Weights of a small transformer language model.
Architecture: no biases in attention or MLP, tied embeddings, ALiBi.
MLP neurons of a small language model. Each row is named by its layer, matrix (up: input weights) and neuron, and shows model dimensions 0-159. Each number is 128 + 32 x the weight over its row's rms, rounded and kept within 0 to 255. Numbers have three digits each.
Before each neuron's rows, "fires after" lists the tokens most often just before its 100 highest values on Wikipedia text that the model never trained on. A number after a token or word is its count.

fires after: "0" 19, " —" 18, "1" 11, " Swing" 6, " −" 5, " +" 5
L5.up159:124128148141114141106121170119053169155113123112159103102113090123090174151202139068180149144144148091081139119142145095147153107152109196122084131095059142180188142155117148141140128158141091153134149105122136106151130089173119094143106109097123108102129123091212163090087103143145076155130129088139214136122168171170112166077089088147140151144131095050103120171160171092149129116089103156110095076146184160128109114108132077138132109129125066126106101111188068097099143107183153

fires after: "2" 85
L8.up54:175155086100164139119097136178099155127138147126128123120122173141092114200142106121130140180136167070136141172076138096079155150162069147143134153102132136115094100154169079152080093189087194135118157174148069136070113101112126135182108127153140122128192089080058110126190096105078078191125099117118138077122098160155057108143109100115174134151107111132075082113133117097137150150119131134067226159126111135134123120122144145099133155151199107180116157137136142166121112126141129

fires after: " " 50, "4" 5, " co" 4, "1" 4, " |" 4
L6.up295:122172161137138085178190095142137144129067104146104131090063154168106060147126122107064064128121119094173145085113140094172099172086090139148114144087147163141118161153165163110156090122141109108084139103156143128162090204133095138143150063117106135126111111110055155134120137121139180098188144136156132143107138164162124146083083144168139067179091108143182120120160105118129146113083103117111099070112162133072150169107209102112112097147164134128096153201130079142075144118116159

fires after: "0" 47, "2" 10, "7" 8, "5" 7, "1" 5, "3" 5
L6.up157:182163155093089114080069082168106100082140120133154103115149134160114145139156157092167202139175154112134096086142083119125072166152134158107144081124112151103108129079165144067108145156150102148154154130124069125158128119093173152135151181104145096141130101153133190094161154100130115096097163061106122080130091087097093158109117185151151099177143118088138149116173146137191074175149177117195150074137107097140156091158135095177115068127102166123092141076153133130132176145176171

fires after: "0" 29, "2" 13, "-" 11, "9" 7, " Mal" 4
L6.up92:132186099115191161086110143120154169057117119140134118093124141082197068134122150130124192113166099131109144141179151142094141151171169190154164095164117151149102109148170154174058145090098167104124135159131116097151151130114112066113080086108124119091141116135092091168150125092118107134138087124127038130140097086117102135185131113160182082124104170175098142129168149119132125152142118126169148123157146150077130186198118166116093178164076098063154111140108142146071120129139188

fires after: " |" 34, "|" 12, "." 5, " B" 4
L2.up306:078111186101102167211144125167089132080130108118158099146134133117112146107108129165110165144136085083140109088155131101117162104131112104092115103096145121130096061139091183163154145078141077128089125098101128085140166187115208189077099130082116152120132105121140177102186124131138093134142122179142126157131070104130122139118122103226184150125063134179133112088174156116071119214139132131135129183126101128138158076141147074096102123166151139098117115120137097161172114098084141

fires after: "0" 14, "8" 13, "7" 11, "2" 11, "6" 10
L4.up26:124054123093162133132062097126161113135103081109162148104123150158038158149134125116165179196098156179121197109135105160133162121164126186090131134123133145053137068194127123143106130167113100130091093146100107101129169088102084128137132139132131155147052092161109173157090172167094127101136096091168099114116142197147117100070168078097083118092143140166016106108107096135158145149125120116142158123120113105151146101115157105127127141110149175155120127111167074159117142147137158

fires after: "1" 81, "9" 5, " " 4
L11.up57:108048111206131139121131144169124140102189135166179119159079163203113162084091171139116110127153147161160096153090124096062145100139084124185147075128117151101164120154097129088074142146120149123145159081132120118158191121092160134113129126111133113127083133136123102170147073135150112136111080119083146097175091071155109133167102153097082119110129108102076150103106121116106081167150136131132158149105081166110147185195142146185151211095170097135160124155162173080174163137152138

fires after: "1" 33, "9" 21, "0" 19, "8" 15, "7" 8
L8.up71:099080158131202139098082133122123105095124131094148087149115137132137125128117183096133145145113152136137091141161104145133098132148167159173145136167109190097130157150162116217115150132099124127162138134139090131171116121203155108078119051150042167146146091184156124103113113138121121163120114110106141130121070116145145137150114104105105156208105249185099116146123122157125114125178132113046135075170108081081188153135131179094118151115083095127105138124099143133116142082081109

fires after: "1" 27, "0" 25, "9" 17, "6" 6
L8.up29:103116107135108133117113116123143127092106114180211094144096138112104183122137125118103121169193115102141116190140173183145070142129132187137106142195083127074172145150139101130118126110115190163149133112107128130138157090085093146154141139118167179138040129115134059155120076125110160162075099118109124114119112126115183168105090110017125185109075082152124136105125132166103154143109106127078182117133126150151194107189093186120086149081180147110140120131163129119100102115110121

fires after: " " 35, " V" 12, " v" 7, "M" 6, " (" 5
L8.up93:130149189153148170106126111171172104137166173151093094103106111158109128154150161160161199086147115174132125134171135117123092154107130140116150148155130095115080173108111100130108183130115164137129138097101174180062106111128209118151127129122185134165165142147028136163111132110114083161093129139149218120059133114115151119057095130130133069128092138109181144101196108149084123078080044147117100141098138116157149125136115149173103142125126108145099058103133129118173147147110088

fires after: "0" 23, "5" 15, " St" 10, "4" 7
L8.up80:164036116205129122126191131147150144084140153180148164106081142139104085100149137201152130114118088122119123156206072116150097086123111101155122114126148076131153121148180142137151110134133114123119130140081139079063091160162095112126084068094136096159139136169100161122165136136190125100093133172210088121132128149188119162106069127089118088092104116112155133131120111162075148144138148185105142164057143106138105153103139163169130136054105127097113157180165092095128128103112159

fires after: "2" 17, "1" 14, "6" 13, "3" 13, "0" 9
L4.up145:147133130099122093134123100138120076091135135123156159079093177113186141070150108179155169120181126129164116158137156143123070122187159094091151085096115155096092112033185117112150120070155169221167104097103117147105156171139118104118124141108173106171201174163134125171125227132126154105110086144092157130067158112076094148155081113098119090124193124128116120094092114149090177125147137129078133174143120153147146141148114123153133122119120162145139130170054109140148114106113125

fires after: "0" 26, "1" 15, "5" 9, "9" 8, "2" 6, "7" 6
L10.up37:115123194096090138161113093146142126065066150088098151207137156130125159165129078156146165163095112092175099059116124159087099124149094125140212088089174132118149158105103181111084155092086131151113161142139067097110108159157088089128141061046146196169124145137121171126187110133169118114116131178183147099139095103092150126108142161172150090112083137148139093102110197086142148106128158177104180094133142112156143124132146189148145102107115120087111127124096141110145106136123132

fires after: "0" 20, "6" 14, "9" 9, " |" 9, "8" 7, "5" 7
L2.up4:136099163104162193129161138181150150138091106116149161156140161120145118101128162178092154120148117191097133117157076126142107133190052135078129103109171087150105158159130201078116170140112162151128104158117113127177109122132139157139105184123093160142053073128117155094123136149136081110151114113109125111155153128204164098109123075122109113098134173150066132119157232075084183111058151140172151112131148117124122104140158035103108086120154125128158118082121098091132109157133120

fires after: "0" 22, "5" 13, "3" 12, "1" 12, "8" 11, "2" 11
L4.up72:149165140077167136132062127147115115082137086139197135072095173070103179065155117149150214094140109071130115118170112142145120087137159125103119109036147191106112100128117156123119182123163125234127130139108125094199117089132112152148144118140116119160092116159102151164112132137145097145074069132149095121073143112113154165134142115147149163116162181162056113138135128154162136158095110153141086105134147120130144044128134151203136100124152138119152103111102098125136124105126065

fires after: "9" 16, "8" 13, "0" 13, "7" 13, "2" 8, "6" 7
L6.up195:081146138113069089148143127204115114154101120094131152092133152078097099140149117143193149129091201119125144162102161080093134162059112217124156085150096148127117128151166109113067110146109135111100136119142098157110136079153086142113101114138084125114096112137141107118116153083161101188077102103149124104114122196165096136142144102087131105118184142152128110104105167154121145105076160166061209122123117113130121108100175178138149172094132097174183052119134192116111120103170074

fires after: " the" 39, "9" 17, "1" 8, "2" 5, " The" 5, "6" 4
L8.up254:158127174083163108113133143048127125122092106182105157139116154153086098077143091145130138146132142131160084122121111140125085104156152132158151137107115109151138149151136146152134137073097099155153169152149076127137065140145122149114133167079114152160195132155130133075089153128172129176111083120170124072057106130153151110091148114141172060036124126162171130048125134109174233127086118087127153137122124119117174111120151205098140174195082140094122119151132111124064101111151144

fires after: "," 51, "0" 9, "4" 7, "8" 6, "2" 6
L6.up13:083118143122130158108092104090170127174143168142112098118136142076149095169107108180107119106137117132149134087096150101140161102061148110176147099097111094136109118131105130157139116137076138142091145197198130096100151148119118056027080109139141097115108167149126138125107120141121058096154213131144137137114101088131125122145130110122113103136188117190129103091135177102188121149131132130082176139025183116173158143140117102132104175143168100138102126177199206125126139156159139

fires after: "8" 17, "5" 13, "6" 10, "3" 8, " after" 6, " In" 6
L8.up271:144109145099121143099141109129138129147097210108127129142109158114125201071120162128123180180176114108168102121083165119120157148099121104123081100154109101154041157174161122133072127108093162071112140109173231148162165100127141128089105104173123086107095114214153091141117100110117118199083074163100133158102116143126115142126128157158155158132135112120122071088118113159150177120142148103167131177112161075106110142149138187089134132116117116041105113099152083060114128120112104

fires after: " |" 29, "1" 12, "3" 11, ")" 9, "6" 7, "8" 5
L5.up9:147141166130105084113183126132158086075155151154115084112081149107134128136155140163139133124171123134142143036139126067087167145125157139107136108150159147130107055100156141071159175085205153137117085127136132059092152131139187186130125166169139142119136085128171141151076133078126087127160086197210158111106101124150118107123111134135125136144178170102127085133116208108102130170125083104083130114079172157184156143130118140109129115114143170089089143073068113129118092107140083

fires after: "." 14, "a" 9, " A" 8, "k" 8, " E" 7, " a" 7
L6.up268:069126114135115121105072146150137130154134150176151150150158158195154113195127053074100124087182142064130140116129147120109173067130120109131113122139111104123136125128155161114133123150090115130088129120197112140110099099153164132125133046118134164196106144128192068121151078168126096099125098129104148170131183169139152103139167084140125148142152069132129183152137167168178067144141105173122153137138112148108189143142075095106041122106146082127066149150143101085105143089163183

fires after: "2" 39, " " 16, "1" 14, "0" 11
L4.up53:149162128090118146158123119179172101150135121153151124176104165146152152129138182072161136086200101113142105103123156102043169131136097121074128161151058191101087136140112115120078141117148155137116076116179125107178127084120091103135172045146170158122110158190123129140194119156099133131111136117167111112086069131114080136176100130103092068135078122184099212144154083142133099165124098182154133086131159075108133142120125141152111175131161137117172128114126130072118149181099131

fires after: "-" 44, "|" 22, "\n" 6
L4.up202:136120147168194163093088077083137116104169133108149146155113165132074119097074147182177201101099100164139158074166149104065143194154121198155162136142154093166069115176127113124134144115102112133126096140094157105103171085126186098188105125105109140115153132083125094155123111095123112102144084098155135106138117166122096108127162114114121124121085133106154124115111124129093178108176128177177213080130095133072133175162142101029149155139107118099089151101142180116129118132137175

fires after: "0" 24, " |" 19, "1" 11, "6" 10, "3" 8, "5" 7
L4.up39:183180173092148114070092121129072092114174159153106124078100161137066158116152064086160201126175136096091157145177117131131179099141080091049106076120113144118119067112140112160178193174128154088092154126117128120150108129103135135155129111130162108136129145144232116133173177142132106066118165122136109133119122171109150068171132066099088097141132197142069123104099140140139131139102137168116081127160147114180138130149152140121094066121151122116114113163115140136104127107109169

fires after: "0" 61, "2" 9, " Nik" 5
L8.up307:096079127188144137168132131132072092121090122168125112107113150131141183127149177189073158142133188116117120115109104154062073132139134116116135184163116098138105176154101146114071164129107135187114093216142124090121140115173080128065117138143075149085148111157174135121171169184088151085140147057158162155095123110139055155104155143098085167140114136162135165146106118131173106122139117142101123142091120094048091134124174105158148099107083072116149104180147147179144144112145165

fires after: " " 29, "1" 29, " de" 4
L8.up228:103120140119151145143135140155149143110173134080155113193112126146116084145077097129161152131129135161080084183115164170145117137134091191133094141111096097100096101219154117150083122142187193185116142116093120129111111122160123140148115144137048118077134154131138133138187089053109142120162154097137140113173087058073143124211111145131111135106120160148094164136100155106121108200115108097117168128140054101185136138155178129118042133176135104135181149132122133105141126163138073

fires after: "0" 20, "2" 17, "5" 11, "1" 11, "9" 9, "7" 6
L8.up84:107143131058170174066136114128172094110145105208080114174130186101091148138165120097057171081135142133146148119207112113129122156121108172144158162072126070073103099155100143153113117171096119186098156169117138161164119147142105124110128115138106174119169126124099181086081081098149146161169149095143151090128111054132200180095136124090202127154130111129135104158126139153156087118112056133147112115170139128093106124148121104154096197119092118161136167141132124111102100164156112

fires after: "0" 21, "1" 16, "|" 10, " " 10, "9" 10, " |" 6
L11.up61:122212164087086171095175121114136142141192129114201078121120127120113121131072113149153105132133120148115169102131081094145187131148086156190142125132112143068101114119152091115154143125107139121133090075133147152151148132179137134098082121099167087103196105092165113093167137159128147140149138213134095137137114056169120111122120090143135186143137197108145098127106126061108157142080210145119116101169119098089170173147052106143134158135168089123129119109118168078126118076179128

fires after: "1" 62, " " 4
L6.up32:188142095153117110163133171159099151093109107076124134127080103170099162156108167088158105122117111138125136128124140176099130128127073105108130079125130209106070180130145148090105101115144171147100135125119075138161193180099119083117083216134136110120136134116132135137155072120102135124166113168191155104093083109123150070120125173159060078156125159125119132062079198159188128154147119149106142162100132150123103110168111116118106131085118144162170167168098098101139105147149023

fires after: " " 24, " the" 20, " a" 10, " an" 7
L10.up210:170067126125226124117095070092101169111126155095114147153114141179112055167111157220184157127101120082121123104103142178111094177159060167155135139130110088128124170114073115114081140066099160138101145123138115131148076144096109174146106135156145136148106136077071124085176179120134147161128132158151166155128152096112159099181117109170155183177094144139117145121139079069100111165090100140089106131079104102187165124099141116126141111185126139135131152126176142128096164096102130

fires after: " " 98
L4.up262:158120140107100068206185071150104166090213133179133083126142141118176126106125098159154171111123162149209068123184112131126088186116136115120106102153113145124135114179152135118148138106168105134154132136066170104077140119141151148088138099115145067153169118098108120101133148180131143132122069204110141110170116137136126077219145086140133117136116152127105150076124123117103181076138079107110110120151112140130149139160170131150114108136083097116089182150118163184129072071131174

fires after: " the" 20, "|" 9, " of" 9, "=" 7, " by" 6, "-" 5
L4.up294:094131160154120051108144095150145065154113156076121086137121164117076100094159177167095132156152082122149103122147114132104168111113149142126109119137114124134102172174139107124128096121103068154118090112114120112117092169147144125129093074088067114139174109124125128202151121117170077174129166062138139186096039134147156137100131137172117148149120155142159087110176205188097150156142164090149135089161106121104152097174104110097104144130141164129054164100197122127122204094169160

fires after: "," 72, " for" 4
L5.up235:124133142090137108169146104126110168196090176142076083157149114138104060115158121104155109099150126172155162081109111162150113149028127117161126168108124091179110108125133190115111091082077133096109122162133095102150144140161099192123154119147118103117076144138102100081184121146109122142119156141127135125102127204135112090109119058096144150136118131154126146112125109112081156108078155084134080154084128132114225132203152119092119152156133104104096081193123104109127203054140132

fires after: "1" 22, "2" 14, "5" 13, "6" 13, "9" 11
L8.up193:122103151136133096167139092127139078157199147182113107141111157082166100075067127153146106120154212129143110110087141120150091070134122150172148133147134100122113082170149074134113127126048124107127164117134140121129170144109106135130112094036088171159107120172121154114180112090111102150125038151155125127111165123115127132156121095139078118100098138183123143159154139157166152164089136094090230136096144085122206121146178141115199121073166088131155096128138107104094154121123145

fires after: " " 80, "1" 7
L2.up123:155098162123154132169187098128105105062214134082134150090173157156136155095127100105072129143162081129153119083130168132132104146135112176104086110083140162125191153166185085100116162090155169153190102078059148135103142141130109104118128179115133147180147112141141067121184167123161135095134075121111123158108091171118148082166135108090172109126143108083168137133141093139094127098141108124074116123159185142132142091103145139094120083125070119175136157102077094182118083074139071

fires after: "9" 25, "1" 21, " " 10, "0" 10, "2" 8, "4" 6
L6.up125:194163114130130096177156052155118060098196157142193092125112155133132117044172132092110125121136076149165141107149156107162130157129141148106153106127140156145146120151147146082126160092148126146118101081086145080102150167139119139148174156149108097150139154166131127105153136132153142160095149191138124134105133096109109131155089102121132102159125116163124092103068143123084128081185137147020076124138119146119143142052120121195069115155065153103142173133118209156148128062088127

fires after: " " 91, "–" 5, " (" 4
L11.up240:168171092191150081152077155206128087136147132128119116189138118122089094121031119133131045183201114056116125155156157089119126158152089162118120120147137098134142134155083097171081073122161130100169134121138112114125166125146152184076110059197126118134153078122072116083138140123183097142114157120143162121126067142122129142161140086112129115088098163128179097105104137155143122119121115106151082121165117137148139185081084114106092170186154113137089110148154102118149152126111166

fires after: " (" 26, "\n\n" 11, ")\n\n" 8, "==\n" 8, "==" 8, ".\n\n" 7
L4.up283:088079144150064138097158047099189160154119108205132119128105136112138143105188109164101158117178137164088075112137127136138115170186079110126112107113158159076177096144110084086112053149153131128148110115130108179121125101076104127123105156155105090088120159097135139131124163190121131096079133144165090104124081154104109099153088140105125193164162120127081129069173107132116171153161094156108130113158139105185119056193166138162171122071098150154148115146103120121170140143138183

fires after: "9" 50, "0" 37, "2" 7, "1" 4
L6.up252:156168159114116139167149065129087137089157114129154156079122113134118129094133238121103165132128152157152137116116148120129105144114134119205154136163111122115098124159110190136135109129147107159121093104174067130105124145133108085107214136117069146087093088122135092137097148128170126081170160079088133131110089153133135086134163115101124155094119093096158155089157074131100080100146087126081164162113143108114175193188147085160096061142109089100115185107115170161095102077068184

fires after: "," 77
L5.up185:116137128092135100176171072099109110208172173175133167122154100115111121151107090135152141199143147112157095123090106128167132103110136092094133109150140133148171084140118079087189110134138070196146103165140126106093101114084165163189125106151151157112181128123125118132123130122176125132182204152128140143130139134198159062170135063123121077103155162182129119087106114144112102128127098119111114132125146170093124145164119003174078133189123121155123157138108130148100146083122092

fires after: "2" 89
L10.up190:197170149136119195064113092180147139118137152108111118093114159202153071093119206064074111118114105114124123144070129103123150128107128159074157143120118095121117104128128166197180179167125175127119070131172136177090140124132110142134097129183101091170098108100119085075171154118085094170159117168182175133103125160156082128110099114149148104113087127152178099159132110101125100100086148142092142148095137149106167118135126108168102129203122175131128159138164058136071113129161115

fires after: " the" 26, " in" 25, "0" 7
L5.up242:143155155128145109127104176185149147098145149168170131118076106123130164108138139147123205148148097149189161116124113166136149143127124166117099093192097164075036057127094153116165117115164075125153126117158134107142145155100150082081099084123092145135100176129128097146087094093178153146107109122135122122138035119169197150129152133122145068130092160163123126100102143115111142155148125103109124160054146065089157065199120109147139117164149113133064117086188085100148114120164128

fires after: "2" 36, "1" 24, "3" 4, " V" 4
L8.up227:109152104102137065147092111136089127163160141169100128181073147160079135092143188091106187160125125170043109107104096158128129157182176164167149156189173131094086119106125103073088102096166108065148119153144113131105181148114152155164119188176110095136136104153090111150078162125164126133105133157165133143064140118141115098153060155109095135076115158131153141125111179086149121105158098138135185118123144111168156138081140131098166082037136161115105142135097114110157159189153125

fires after: "9" 26, " r" 9, " l" 7, "l" 6, "0" 6, " spe" 5
L8.up144:136122079099139141159134095115086188160111141114157122077115167153159131076125140184067129154098134184143083164118163135128111146132103185078075127103151145163111128101055133178118104108113144157126193155139082116167186130189053156125137150123185109157130154155148156155123150104114100122101160164141164125129130096120121099141045107155174182096101141161095101085092115108107112128175103192150129138121159094078167204075084057113103142090111152113162121088144147114141129085115146

fires after: "," 79, " But" 4, " Can" 4
L8.up157:151147138111120063135051147164132147188172157092151143134162149105098148105134114115187130143105106119174138113130157134167132082152117077140113135129089153110029103141123088150113104137141094191152076207168043170130141151177091119049087148085120159142139086131155125162166115115136058146089153103127126173126148110111072094182156141084124136109167127150101129113087113156122153158136185127095109128092130124106095137152100168170154165182158142131104163132192120082131158121085113

fires after: "." 57, "0" 8, "′" 6, "4" 5
L5.up170:142110160082134141157098168149115169147170112157137149119072139070127143142179087137072105106145110016123102118076150151091190110144105108106161098133143090179088113092104163072138212157101117120085177136153134110109147159077143096144118128097100130111106071152152118109092180146137145127115111126178127170098102149130155145087217103108159067149165107134117124106114103153121140107117135103126136139108190121084164125146107079188039142116124132104161159088146114093138178153142174

fires after: "." 62, "\n\n" 5, ")\n\n" 4
L6.up58:120054176081140190057097111101141194139101133175131120163163121126156168191178138086080122151189060105109169061112125123152144101126082158165106129142099111189119148137131144073136123108111139126136121104124205127097158121104103108179090156173109140151076199137155089111095175164122143174103158152176141170116121076161134128123119117115141114153132147117126097094128151109110123153130161122123132142169139166119133112165161157059063131126160057065125148098152149080169112126148161

fires after: " " 38, " to" 15, " footballer" 4, "," 4
L10.up80:133115084107143113193126152168120108138099165144121132193133131110141168166102140096114124101182120114116109158128191109120126154077145082132115142122106107101131183135104155114049105160109130153086139095120135086146169109116165147095150101173168161138151135106168120130118068101122131130097143224121115206185087098131137164147118069101126156120076162175136125134151094194061108122124076090122178135136203120105143128056117227113059150109110122131077161106159137125134105142126119

fires after: "," 36, " (" 11, " un" 10, " was" 6, "-" 4
L5.up307:108131044117155117138105063104168105150131107130132185103133111144107107227149163118153120114138147176182085135112170148092060175150140122071163078172158083174095132121100120101159188125149145135058113108107138116044159112135120172124114166115119101109152140120161087151164158106138130120158072127112152107104071128159142135158085113111106101100133147139128091117112116146168100130145076074124136177075106125132143164112125134179140160156127141107185124063193178102103196128159093

fires after: "0" 23, "1" 15, "9" 11, "3" 8, "6" 7
L8.up102:104125122145052110143101116147113134173091126141109106154086154126132159182214123044160101099172147116134117137159121132148152135124135176117089137170114112070157097192160122120137123146117123144160090075107161103156112142117116075104090169158166153160111132129094118132093115120132139152062084136147180132093128105110156173159088096085051142170121083136131106157169077146139172145161135142093133157083142158156215088111078167131138128056177112165158110093174113142129112173056102

fires after: "," 22, "2" 18, " April" 7, " March" 6, " October" 6, " January" 5
L10.up4:124165129138146166076094139143084159157105172170096077082045153124078085136130129115147190153106116084132115131095140100145150134153073111105106147187135203125156120141167152190153155137173224110142131141131136135108121100107133172144146142153119162121130117091183165086135137131118078170136128167119142132166087108205095113108036107106158131089123149146111142122125135119055107143138077091050166111090111115152146107145090107129149095184092108143126157071125095113126091171136171

fires after: " the" 18, "1" 18, " his" 11, "2" 8, " " 6, " her" 4
L10.up229:117125164081106105110159063060108162120124136130149087181151137100094127137108139120127165153119123097177160177100120075155134133116147151125142156115152128170182179179117176141051126161056087119102159132116108166078090111165101126176132154066151180210115125071064064089134122144135103074169143154111111119113129078118098110157130151177128165129088127129055131114170104159152107118101146136103156119165168121163156178123155172081144099121100154103119182120090075105098124152133164

fires after: "2" 47, " the" 18, "1" 6
L8.up123:192114146112103066143107092140076141155093115149102074151085128082088092100158127113107124182126127105159142129105129097083117128102100179122120084153122088081136094107121135148089140171174121082149095229146110180037178123176135086115110147167178148107170104139119133115100165125156146154113134138141185123113123173169022076125133165113149150110106113126143104090131110144110155143148108122149135134196168154110157159159114119152129164122173094096105118127097127179179119187087187

fires after: " (" 44, " \"" 17, " un" 16, "-" 7
L5.up182:146140140074159074112132063091187124115138162073158077097087081107094139199190122117114165111122122125153143156083157116101113147128101124075104093105112114180117136102107139108148173173178133179156172078091170130138100104105197117112150142094088072128172144171144106144146210165169123142105087111138101083105136152129166118120100142138115109178121129157132121117087140135102105119135088184149064138113125135134126089188128077200074139087090100081114158142175183145121139109174127

fires after: " (" 32, "|" 9, " Website" 8, " \"" 5, " Postal" 4
L5.up36:080122125084166130118119116049136129144111115112156121117121104156058146148112116059098151112135135172131146107103119104084079125117194168145155084098074096165072139135124162108127129138117143120151145106110113156093178119115157154182144130130109098180160144107094126209122139155123123195111044113114160186140142128162091155096133088083136148147100090111116144092106158167087120111126130126156120166098094114123098206190163141182153177168083124148072064137150144220125135118178141

fires after: "9" 21, "," 15, "." 14, "7" 4
L6.up71:142183152093137097112139095151123145169113223154158130134144113101141082059173131081080087096154124128150183142144135160146124138116125143184104189122125137113114138144099148090159116112071105184089086090108125153055176184141116102153118124122113123163193147109093119098116140164127157142106168163109157165184136148155118118137136129154168114182150100168081139032103123098109134116194093133145135156122186122116066165125132112137051157151129094078114091163174101093080137100150120

fires after: "1" 28, "|" 12, " " 10, "–" 10, "9" 4
L11.up278:145110146115147146113150094138205178183092146148132092157114182122125123091115072092116119110082186115120089158111126116121154174069154169070116148108124109157100095183119124101079144126121088119089156149101075180121148119108133176108174118083114169198131107106098164153157171154118159100104102103158050127107167064117121103155126164143104130107145154233136142181160199135098153135112118187122123119099126071115166086163112118115105070126100125149178150187135154152109147112148133

fires after: "9" 64, "0" 26, " " 5
L8.up97:140129114129165120146096149195093075103075158115183094122144135143113163091136067085103122151149133162155119131139185112120092139128159138124132162075108127129109116110132178122124081217122173156212115117147100164093174158159120131100079127113097131107139175143137072110135087148132186094138074175154067175135095054169168110192165106142113139206152143139106156101153135113110139079120129103085136118074169168082130143180152122138080137130150110100131148147182084127168164116080144

fires after: "\n" 29, "}" 8, " (" 7, " \"" 4, " ^{" 4
L4.up178:105173196109147079118102099107116126110132136126099122094098121194141066094149168091120127194164140117134056176123140090116093195164079143132119149162098117098073130154125154108106145179084104189109128086085161206171145076126123156140156141114092144140104146132135142098173108160138138105134170170128081130111177066063143050107126130119135124155163114123056109139123111140068120143166144168149118134134113140165127150127134108178150148124054082115110136102159200090153138113155178

fires after: " " 49, "1" 18, " #" 5, " V" 4
L6.up264:190128109097097118137172127158107162096148144049115130132114162189190165119118094108100114133110064117166166111175121125111158210137065125146134169142130134175156172116154117159124106091085131087102113056091111100126143161130145085093112156128165117115140055147059106165124089183088141120097122161140172125109161183166128111076167127127176124109131139113102159161123127130085094137091082131119187104171129109127146134106187137121044086125161121180062163132163127117158124156111095

fires after: " " 80, "–" 15
L5.up136:129111136115133060188140076093119136142160125081110105071149105163179130102134129117117137145115116112157120090167161101108097185096134201126111066146106086156105124154158102140111156151133124136113123085100170142159102090086139170055104173119111073109163156124111057154113145186153149143145073135128089125153142159158130053159143111129162082134085112159129116123125109114145118082156090111097098044111132164132137175175209140122098168159059192120131094122142194151130146156080155

fires after: "-" 47, " |" 19
L6.up140:140095141128140116160158070160140192108132141125158203117082125095116125146144166164126159076070139158088130092099154111159150131181162135084129091154110148170149152143144113159115172100129166105113079102074139162082177075157197165146089133077103107092101162155076162072126106151164169121101095109097193094191165117125123126098173112129144114114103164110124116123080149071118128144143119150110151107134083125128103210133158149054074169090159063113150137089097135161163122115103153

fires after: " |" 34, "." 29, "′" 7
L4.up84:069136157122116117142161140098127107151070153162142143140159185134119178135149107130133136124129135090123116080138211083170211091107107154123097129115157126183124109163156151151143170098105136149139172109144146124110129134154112150131195084124141156099101103139103093121154128098149070115140109123130139119052111147255127155092112146118098140130156125121107157092160154092101143135097157130069117151107143152096181120186104097190107074067081152192054095115150127101117116102174152

fires after: "\n" 22, " as" 13, ")\n" 8, "|" 7, " in" 4, ".\n" 4
L10.up95:119208110142153133071131086122183161143117094180137142150113111117133102139192107163119151103220114110127176107212140137140104153107157135153173099156124170068172082101075104097070094159162118173075089080133149111168159092129175139097119092131105121141089103123158127142167153119138157095201093145118174126110179132158164144080111120091136123097119182153177120085114097074123113106089165121098106159114103143128141117143059106127105157115099093073140120167067136149160101100153148

fires after: " " 56, "," 7, "|" 6, "9" 4
L11.up72:141087116075121139115084147059083149091152113156138129103163148077126168149141159058146167128100116098126149116073144127169082147184127125169121064143092178133108199138117091125102104135120182154125192146074087142150148123182131124120159099118189050148094096214145094116105084150104120156088130095113138148156132106119133160068118077100140128109098122146084146129110137156177113169109124138135162131146123122085126133124187139084093159151205138155122063165180144114148188103109135

fires after: "1" 32, "9" 13, " " 13, "2" 9, "S" 6, "5" 4
L4.up131:103118088117077152165154185134134160097122138142084101126141139100099155125107077107153125076142142156164128123117152150121133225107114116094169113090130106066117153147117117135161148128115102057129048138143089093143106074164122129115155161181119162129167095157128151123153133191078154165074110081171149125193076145117172137150148113147095087103107171185141111134137129180110090132121143103089087110144142138090141051142144129108170089106211085225091151140134152139172134135107137

fires after: " |" 87, "0" 6
L10.up3:154131139125124142137107210097122117168121108213129121122047115108116090153136108095157098177116105080096125188153146130142090141127168170086142139138145203186125105119180131183098116152138148140133148129114124146148129136146070115124072130139193134103124140149104164145113073126082122155135166209153175151120154117067131101065193087108103144101137124103156073115167118145111173126161112112116124121021106126103117203108113144154145140126197105106107141105153068117120122121081120